{"norm_place": "pre", "norm_eps": 1e-06, "attn_scale": 0.125, "init_std_qkv": 0.0264, "weight_decay": 0.087, "warmup_steps": 332, "final_lr_fraction": 0.1}
MLP neurons of a small language model. Each row is named by its layer, matrix (gate and up: input weights) and neuron, and shows model dimensions 128-255. Each number is 500 + 25 x the weight over its row's rms, rounded and kept within 0 to 999. Numbers have three digits each. A neuron's up and down rows have the sign that makes its largest values positive.
A block is one neuron, or neurons of one layer that tend to fire together. Before each block is what it responds to, as a language model described it from the Wikipedia text at the highest values.

Mostly pipe separators after numbers in Wikipedia stat tables (e.g. 11 | 12), plus opening word pieces of capitalized names (Ha-skell, El-vis, Mu-tu, Mo-dern) and 9 in 1990s years.
L4.gate87:527551478488518510486508481495456467463518465527521473445510469488567526524510494479517498453525508502548509519489525482505506469546524541515532521478452522513523484473514500479469509476502468506510526544524451465518522497498518481528509494522465470488529479479507534479487538502490535477474487479496506546504491504526504538506504522501492508460503511471482526511556528510516469485494
L4.up87:462476524524525477495502476516489480524486522482540509477477542488513466503488494521474458501471434510475473538516520502507476524522466518495520498493530511451494514491488455503459502485457502440497509460509496479497458529502524489483472458498498525533537534510470509521448525539513531509468501508501522476497546503482511496541489502517464487524496476494446492512491503454476511492480
L4.gate401:494465521484488497493522475500521474477497545522510469484503524518535509476494487478459499467473475476529462534434514525501457510497473469505480495492499470481495482527478496489517448482513502474473494482469495538498494505487498518490483479465479506550516491522452514521455574520491555489502498506491507509496540506474519529553504517505526496520474511532466541509505490485496472521479
L4.up401:461517512489501469461526484463524518463513514469500510518530517462466535454474527471493491501489488492523471543550505461455500522520478501551525464499510516473433519537460483484484515510487504540531493511500460449530525489490553505509531495496537476475525539494444477488485498518509502501456531508489548457516495477533510508461492506483470510494525564473483483459485528499478549492527
L4.gate463:519500489472512494524493516513572510495512535421442517519507492490473485503480512452490512545495424489515500477449473522453445488505484516530530482499440533504497513492486476491491484489484521466490493485468512481481485488518529521534496545531504523477490511527530488476483499501514534476483495523533510479495502489496528530504518512498487486557505494465516509515499555520512527498508
L4.up463:508471497488482508483504499487467494466527518504527475519478493504491540480472503512530473479513503500478525517509510517521492513483501512554525541496499519467479530507493468462519515463447542531531492472465513533485492491530525501480491533471515476491489508503450454481490500513505503485481546488496518533502507454439524463494487506540472530506526530444523500466468504515515507484500
L4.gate577:479505499481521482465525490518468551487495514488517506468514509551511513502492507487461494479516522545533446482514510472491589513545465528493504489540510499475508428500528462542483472495554484505479491541511492509496510536483535488525504463482444518531491520523449494493501512514448530512482466530492517538517502468487501507466486510501504473467500500490466477478510517476469524478518
L4.up577:496504484490528468514490499519513503513463521541467517508508436520479491448481484515488443512555476491524488540507524491471466485475539476546507511520489538488507502514524539474505524476484513466482510508559465518508509478530563475488556555489510507513444478509465508509491543525523530515472475506534529510462487480514541463474463511500478510479522511507489505523493537484487523526476

Mostly en dashes or hyphens between numbers in year ranges, ISBNs and addresses (1877–1957, 253-259), plus ordinals like first, second, eleventh.
L3.gate36:480506521534444499478542491495481493510518484513493505514439507502544458493473499507528509501531512463503488484521489490522508490507455490544540444513489528528457508491500475509487513512513540493482515482467494517494501500517491474517514511478496526511463468548484501492482486540522534488520530518559482470522556556467470478518520481477509522516506512515512495542539464528493501513492
L3.up36:498511444494504534446513571463482487497540468522494481485500486499513517480511476535530495486528528478479495476475492525483489522492552522463486513530483548523495556465519508522450500489503526537469505467537510439516472500470491525478509507536500515478551521482495520475487490441467450511456530481506507503515490479515501504484457494467530537470508494560539497520494460516497494536537
L3.gate511:501531520497524517485519479444489526496512525511491488532428540499524482534457465494530468487511529511525514489488517494509474511510497538501505483489520500479491520464505481501499484496502499559533527536513481499546516482540474470564529498540532474485531536525431481504528507517466513490492543549513517508539527513529535522486475498498561510523503497507505489513517518510514469503509
L3.up511:509523515514527525476518447526474490493538471508521532529483524501503508484482520463538506483536517499496516520493529528509508479507491488517500474524449527562511541495531464505507491519470477520496510486469505530486545483516492502486515433462513505463554519514518479535504489480442454514506509497519499480477495501496497522524541499476533504475542464512498508510475518451533475530510

Tokens just before a value in list- or table-like entries, such as colons after team or year labels, "as" in cast lists, "density" in census text.
L3.gate334:444502547474486526495491493552467468489463490524508470486489521516491472481510530492537490457509543473500479498501479525480513482507498511501507513478475485481486495467455527500505510465483515472520521510539545480453470509480467493465492509530538491483497493484532494518517472491530483462479531481543505495474503529466493506485560479479508513538496519489495501514481506483511490519512
L3.up334:501520519520455491515528513504487535484486523455473475481513496506477497489519507541488535477474466479505494520509450508515460536487473470530493504474524469491480466496473529512531532496506483444502505446490506495485465486450467461492489566478511521459478468507535496480450480533534460484479483471557488478473478559495506504515527469476488515496496481525495492499502476486498496511507
L3.gate642:501553549509527478483502508500471476440551495459492484499507473516495544514514484464503491502501472514497485494501480485506502483526479500490484500487502507527512461479502503498472542533470543510509497475484464464495471443479498489462471498546490508501481445499505505485544467485511512505467504462504474487489470517475506542509492509510497507471504500493506505458538445489461522463533
L3.up642:486487505486515482481519537489494485488515512497493487507491480497448471509516469464497524502502527478493469489545495508491487494526430485502470490497510538513473486526477500496458480507462510449518471453450484496527489496455491503451484494552529525548517443511489518502515501516541510538532503492508487497471488514498493487522493502495468509529518526506502456509506477518487525473505

Closing == or === markers of Wikipedia section headings (Career, Early life, See also), plus newlines ending paragraphs and table separator rows.
L3.gate413:490483504486475512523537498481465475484490508491483494450530481493493493457494459517495508528485532488544545508457498492533527513518488479454519491538436487541489473512495458485466511551476509519511528523496495504503512523509498468461502502515466501477493508527489495529467466542472466524475487494453512508511514534530490537512526547493537497499512519473523508495529499495498516467503
L3.up413:498467484531467482530518518490497502502465513541526488499500534530496496466483514504489487507481510499465436517497461503497479473484489506521486524498479524482484492471539498493506527485544503469537519478508497514535511542431521481507515518506517522454466485506477516479475486519474507493460478520499472521560503496495491473534478517497525469498525497478505486467503495504495490519473
L3.gate593:519472499489504527564537481478515486492494503515495503457506522514482466507487454497527476488491518490499507488514458514495531480473475516478497449478483491495472510513445461501540546520462527469521536464509451518553508539488513444502493555536476503450469466525497511510501484518510521512504503493510511486545509540473526506544533524471551498486507515462519495463547484503532506484478
L3.up593:467496473494516515535512505503506493479505449492507498465520486495463478431503526538500512506473539476510534492470507511532494484513500509523476532479530513557438524479500490498504547477536497494487489546503450486508542545488535489494472475500495451465512478522483490506503520519483487492485506476487451508497472466544486484488508516481494481483532507486528500508523564486502502550464

Word-start capitalized "Dr" (Doctor, Drive, Drug, Drury), plus mid-word consonant pieces like r, g, d in rare names (Irfanaluthfi, Obregón).
L4.gate65:475514517490504500514467510516533448519523491518450506518510474489515526429506511471505468550523517510506468499535515473500515522529491489508505550466488466496535483460539451528512501496512468501578479511515453516472476490498505512496507519492518528479511500507512513553485512509469503504459530509472491507476502488505519468447494534523524514490491556453538530453525509500469504502501
L4.up65:507475503439528482489498529488540460571533514509483500526502467504522558474541481513466459476521494504506474502481478473531536468491498491479496521492572461532509483459518477525505501518459493492487458515512460488483506495511510522522466544519517546497495492515540527507511480493497498480495512495470514513475508511517492463471481550508514530497477531465502527469475497499510478470484
L4.gate134:454515538512520481473529521455441487519517524544496489479470495493527509514518446493524497506535488478488500496548515475511515455537525478535534476448533536495521485502465471484491488481467486471496513505512430491475519515521538507507516506523542491503495474452488508521482510520478492436482526500496487511480482549483463554522521534503479530532469529476535511508493512464527470518496
L4.up134:447472502539486493499479517496490531496497506449480502476496491493528513549481503474493499532496468502504477503475520509521433514514515501510448478480507493503496524508487534487527520464502469563514508501483499462462500479519543496532463475517551488530485540489526512533486463503457520524516519490525523531494505524517497496482468526491499489482491486492535512501436487478530461519481
L4.gate253:487501493458494507506467458503515474518515565481508490475442521482506501477482514515525509483486506491500545450475542539555518481496504530533534490503485569487511545511494491516504514503525463491528493501514553522491515498525489501487501517485468508532549513521491488494491511513478538481475476499503498604511483534473513465467483483529474450494484479497494503535505536531488523505508
L4.up253:523500516462505505535487456505497533504508528511491492508513477498490504479438498522531512515510477507468536457481493519528468517474505505537519486479520557469532522491485490500514460470520534508522497486510555546518470479514475509480504509509474522531546517532496490459497525513491580469495476463495490535524501494487509521488483482516459503484490505472487487527489490550496502514522
L4.gate256:498517482498497505534488499468478469492535510457455471468480505487489479464502566495543465495517482524500527465487466534478471516534491519453492519504479512507516522492444527520497496512564509504497522515523519475472545505471528503514438484501472521483501504510486519529464491516469544502436481507541452495504474530533490513494502504512490486496514475479512521506509499538499490527519
L4.up256:512502506507455488551476495480526503482528521485499518550466484513490508492492503479493475539505442468505568517515495462532461489484490470513504518482503516485497510529478489494498489482440489524526480501525503547472545511503480521509459452537489517497492501502472556529461487492528513451543531479496499455486461499516529454498472485456469494497504492463516499495487476517478462513456

Pipes, blank cells and column names in markdown table header rows, such as | Pts |, | Length |, and blank Premier League columns; weaker on word-piece endings of foreign names.
L5.gate52:545528488506492519490457531508524490473493493498449513498467488513496527496472461524530476494481494499496438485493503510492481527501468520544517494507443487525489484496534545530533509441518471499540490468488486543499533500488522544494492533502522490479479467499506566513503485540525452462507483493469494485529543487477502501438491488482497559543508514517499538504493475455546510459523
L5.up52:491523491463503467537435505503539513536498506493513483518494490486498506538525486494463517472447487534552517508481530475506522504499480481486496491478494470498499485480471565474505512527561502487507458536496519514450490509487494490529487478466542518525495524552543500523498511491504490489488506543494517497512545538491505526536506491484489515529486503477432534529461479486480482481491
L5.gate57:530576544511528495517466479455542487505527484510504511465553498509485523521497457528467458498510505478507492508494521516463532504501477538532515519506446551501506514498463505495521509498493504487481513471472485496507515495515481521507516539461510504476461458550488521531506468508495513470480518520488524479504482454484518569486493472503479511516510506508508522541514467489511492483508
L5.up57:496461463512468481495471507495508472497500498494500499479495532496455520515462508476510500498488483513490479493471514499481507581524546499443533489540481491549535526514531480493514522534532447468490504544499482498528511453506464517500468492497512525465520535532493482549513516491477477488516517450485527507516441486502441503491492488500510458507483477489484531461475492452484452453485
L5.gate86:522508489454492478498444496477480481440487457477513518473514480556482529495500484497469493527507509554513475519478559494499488543509482474505520462528478495494474493488499513492517500482571468491472518492493478514502533530508552441519484495509475498474517501538510529504506504481548482476506520533492501481507516506529471489521478496488486529527485495479490509476555524499523498510458
L5.up86:516512492509515460528462502478525519540486471507503492540487515490504497535483491531536498453472515497503492499490491525499506492518473496505469515502497518516485492515483521489497514515562496486510503525516504560485517496480481512480503483495507501525523527453491489474529495499480485439473506528496469520541465499458519497504495465520535504483534502503494499479512459485468517479508
L5.gate245:493486513519475447484520510514468474524507493536485503500492518526466509495485443493496478518475472491510496444468495463503483506518505497526478477502471501520515485512510526474496512484507464490494487496497528500452499459473485488494530510533463527477491540551481507444494498499527484465520433505489508507546546503539491534484507466510533475511471457514473461491459481482513508454483
L5.up245:499495506488471511484478517491498483527532528500496483517492516500422517492501490455497498532465499473481488483470515474456510523533471474496524533485473506443517462517483514504501530503530508513494487491528552508455535481476508542448454482519544489452516516518532522493522483494548482543463480503470512513493515494517502507483512521455502480566506537513505516510483467463546472464509
L5.gate424:514520489508461480520452471507524536484496510503445462507472491504461504501507500511517512482465485487506510457514504477484448516540461495477471475491493462515487500510483590485501505509574502503534467527520438517456501518497471511498500504440489499509550495501520514474506479537510464502498492534467481501530534483479494487484523506477499493523487459534495523517491482522505477499465
L5.up424:499515436492467514464521479514498481529499486504480496463478528506484508475487498504535440511486453496530499476512531483476462506522432503505515516483504463514498469545475503550519521511522520517513483549506480513494551505483492529498503516533507508479520514501499508505507462514505480518508486507449514495511535480479473486510538494482516507547469495510503545485481481490551451482496
L5.gate552:543517540498507499481490497522511459513504491468445488498459508520468514545484440498505501466427524517473485516477533487513508507535449450515530527507472529533475520493505517491511530507484468509486479455517499539489533510496528523533485504470480515511443500505506546498527504528497463487493463487487511516502526525471564481501490525463506519519462512486501478517486481461529478468477
L5.up552:521476480506458494530463542533524496494488494458481506481512538495490501496494486492477513490458518519515471536470512469506479508544499499533505509494458483488521505497502521507496496494552508515467483501504522538498555512446480474494562472473528482536513543545543478520488482509537567499482491516501560463503525499520491489497483493480506497489536507485495484493472471489472483487483
L5.gate621:509529503497537496452511507458487490496501496501472509493521489479446545511495496475506491508471486481520494474483528468493489495517508513486512511504489481506480486505516539488513517515504447504545493466505515544497514497501476479492500545492507544541481497544491525497501467523516445534477449484485505490531542526522496496501497476462564527555532498480466526491473507446474489450496
L5.up621:550503524462498482468499470463559553522484474520438465495473513493484527515464502524496487530493496457467492483484503486513562496500483519488482519482458459514518471457475531503502507538507460484495512478520523556491498470498527492506504540506455520539470517524499479434480508517526461526470482507483496491528511487492512485513495496477514498495490472471476505486478468467518494476509
L5.gate679:482508460532512442487464465484540509478484478475495517488500495523524502542517505477487464493492511514517469509511522467471518492477526507515522497499459472465495459516508487493500505508494452524506523564508508493482555491480477497483512551529513458493458554495464524493519504502511470512534555533465490502487487482504495486437492492547476469543477530497478550480519538453503489450533
L5.up679:512535471490449502478441464518529482485498503547500492486527508482483501510472476497517484514492525510508517454509538551493490519539465543489519471501457487536537470475512513501517478516520445472500475497494521529505506492472497502486509525462511517484493510533500488489477429560502485443522444475488523467520521471471487527466530496482525542532491462526519502486492459478520470463462

Closing "==" of Wikipedia section headings (Reception, Discography, Early life) and newlines after titles or paragraph ends, plus some sentence-final periods.
L5.gate144:518517543524503504506532511514537514459477528503460520458500521505455476480510457514560467509504483491483542489484511528503538530496424482513514481453501463494506498526478481492453496466502486494526472489502517529521526495463484490494499498487481494509466486514452471444485462562520501461516489464511522517543529481467523500521548484454508519511456438507522525493469476479532510500499
L5.up144:541458531536481494479535507486522499486466527499435510453555482511448477490493449495498509508463535505498520478483530528514515481488467457498498527514457474466460488506458496521505498483471485475496481506486511506513510470471489481494526480495478535513488496517441457454472475571504502476510497473554519517494500495494563458507500480484499475516504484516518495510470494528526535511474
L5.gate216:533515496510510477515464474469542484476481542477499518492494538519512466509480496529554505470475470497503502490503486544527465480558466494502467547517477495505513517519497483481522459527501528491505480486479453548498526524459484493469544479503466522470508531543506494504470474516476515479537487466487496487532527458486530478537524484462499496518510477496493561465541509490491561492448
L5.up216:513520477488526486517506464457537514490493529501501503495489531498474512513536494531495491465511503517476495460509544539519493478546475485535506519523458490485521470515502428486495500532442492479487504478454503501496497479500478505493565506530462527479437477506501504480483462527520488516510465502455489470479522463498528477490528490457480505556508471504530561488468479462494524441447
L5.gate292:510486507519498492478478455535504492498467507578514513490522523504496448466521457482532493480477488538467557446520515518519525479479487488538470490482479491487500527510460497492472513478496485506562476499443487526485521498493505498499524478552497495511467524510476483500465489500514497535513470492507493505508520455499510467522533443509512464541503488519498502490502502489486495501437
L5.up292:550499513497503485481470418528478475481512534558525489485484537521517488491527464493577494510496544501494513496478526516537521503552489481535494512494488478503470527530491489492491492521493491508527444528460451547505525497488489517472525512489531494501483486477463528498490526478483531502499483488509486484546503490472536528509543467490525476510476467453490490486466521448489469471470
L5.gate314:476530506452497512468525485511516504473494526488518505481543517460496512519523470507488490534507499528497518494514489532508494491536473501536506469498457491487537491514478493472495529490530491546489501533534506474554523432468530517500482486475491485481471499520481508474520482500455503469472480484503485515494525470481493520503495486497513504534470479534533498555486509476564522511484
L5.up314:492516494527491506488522466513504526508503505458479488487549521508465507485449502466519500491473511539518545464463514515475489498504474532527490438462478527499494510485451525467494494505490486543461497538511508505475550480462479532482506513512462534483504491510472518469503478500499510482471507465504488512518524528505524453516457502462498524482491490519499510523498541537516542512504
L5.gate386:528499488467494507472504489493513519483478509490469511479516494493459504519537431519551502536515488512510513486488524525510539522496454524509502497493503512503552466510449488516513457497479501501538497501497466566548531485478507499459515500472521469523446444488477496478485474482503521482512460464533482483529514505499484495520536488420496502515474486474550506494477510433521529488508
L5.up386:501488489452501520482479493507499481466465503500492529458496472475433469469537463524554467531494513515484551487514488563477540492505470522499482505489495533475521492526462470546508510512477492485540509509503486535507510473540478519483511543502509505520463454463475490485491447495500515487505455470517482494511510501486496471555534449480504507506452490505554530493481501494514488466498
L5.gate484:511507524499532480505496452522530478502488513503463535494505469539494466505461477524498490527509513531503483522461502499450542476447501495472472515496494481503538511521521471494515509498534506523511494493538496516548511452501513498507550509516539509543465472520470521514487520516483521470472493469556533455497494505455517506560520512504567534526501483515462480488468512493471484477515
L5.up484:529481501489494448438493468491500505508484467516458512529505511516481490501487492474455486533491473519501489487505493488490508504523508489532469491426428446497564494504492492506511492488539494463513509523500470520462524456507489505471539563525514553509499496510502512471439517515455464500429474480492485473475540416471526518500542491512467506545484484493477492474495481488518493490488
L5.gate498:517500500522523537497503477522512501451521524517496511505490529483464451475492458499514488516524501437500535451524489551493546518489451478511482501501473487456517464505534493480473508478505491507536462559546482540519492474450524509480505494494494512514471482476461500456522476544489473481506488476469504488493511471477495495554514495499508502539480476510528495503511458463526492449443
L5.up498:463486509525486512482515476529565544507496511482476510517516507468497491484529492516490486540507502494470520485499493507522531491509470467477457481521498474498514468519500457506486529474497518502532467533533515495490540495470532560482537455496499504529483457511468506499511499511526504485472475496511466481446483486478545443525532503498509460494532471545549479485485493468516536538462
L5.gate503:500501516520490511484502473506541496462503519527462508474480482503484517503513486522520506525487498468471497465506452518455479518494506544539495500505495482500562489502465493485542531519543467493507493522504469534486486455519485537464493506435467531488528516530527508481532478500485485506531496504461498491537539502540459489541535499522514491531450459452495509503494513479518495486512
L5.up503:483529508510455488497541490492489512493500528516462498504482485516500478508503461505486467548511498511440507441510495518474496523480494496525496430454427488518547481533500478526542497499546494493494539507523481557502464439527492520526464488528525524519487482531476511498491489547490449456513466471487510509501563503549496492465520518480523462527502514520519492479495491481496480480503

Closing == of wiki section headings such as ==Reception== or ==Charts==, and line breaks ending a paragraph or article title before new content.
L4.gate106:510541545544469490496479503487490492494513524502461504501493511483502477495569486527507501488502504523480549491461534533507534501483493496494531530523464470511537487504488493515514526471487505512505528434473509477488514475483482476504544523476501466541524498514483471491459471488525491482500485484472450484484531458483488486500487483459531458534464471475512482456520473480499494522457
L4.up106:542516522489485503508509505525489489473504505511447497485504503506530504540487526455480530444507435531535503481473516548520506511472454461543504517495507496508497472495477480510547468511487507488492478474516449522501558491454506482509541498510478506490518515549495495508483517512475492480522503508504470480494505498515498508518481515474457485538476471443492507463492525495497476490479
L4.gate323:501516512498498534504504504495537522476473530499449510487501505487474512447503496489521504500537506494534504521477490550542503486480472494469494492489462500513514501531473453455519484505502479465527492485513501513467499471479487500444483481520521489492497512500491512542468491483485521434523488499536493490496477541461554479514544499502541473521518479523507485486491480487524527528484
L4.up323:517489503499458519504433500482500462508510532471504509480548522533526458501457464514553474507490557504533499512476518525510526519521495525505526497500521558480514505482509491484494470476489479509514500528489464499488505508456517502458501518512539495517489453542478483512474507530504457521474491487518529523512535475523510518485503504507509468457470497504514445506526518512479534480482
L4.gate489:495489485484499516524548500501460471504500491514472502456484492521464447481487504511548487470488521507531498495473490535483501498468492527477530520527514462486488457495432523467500477488546469501507500506472524513535515515436521487492502468487482487508566464515518521533520497503540512464514496513570499502540487537524508503507544559477501503516505529538483523465519483531509518518554
L4.up489:492490475469513513499531500538485495501489512487446523470476495494442457481516543524523484486494517500489458499461514578475485493517498515508513512549482489519523490541426486498524499482521476490506506521473478522525549496465476500492512495524493515470543490493521510507548476543502496472491474528510490503547483536509521505518538503486490499505476531561507540467519479534516503507521
L4.gate595:541529520476498518506455503503532463479488540500485493456494550528482489482506462509583529515480504498534509478471513519517524463496436531517488465508488520502517491510502477467508475525490509510530464505488482508535510487487527468487500465478485464491502476547498504518474489510484510483544470485543497494523511506488520488509523531449482504492489475510493463458496534515538550501482
L4.up595:526495515498485523506484483506539510467456517502486535459467525469470483492529472492523521503488510507514492525486509559501527510522470488498488503515440506502512507544512465500517510520490506489520513510470470535535498457508497505501523475465482498497501492545474498503489483513483491486533447513477511483536535503521547469524526481483485512527491480533510507482528520515506522501449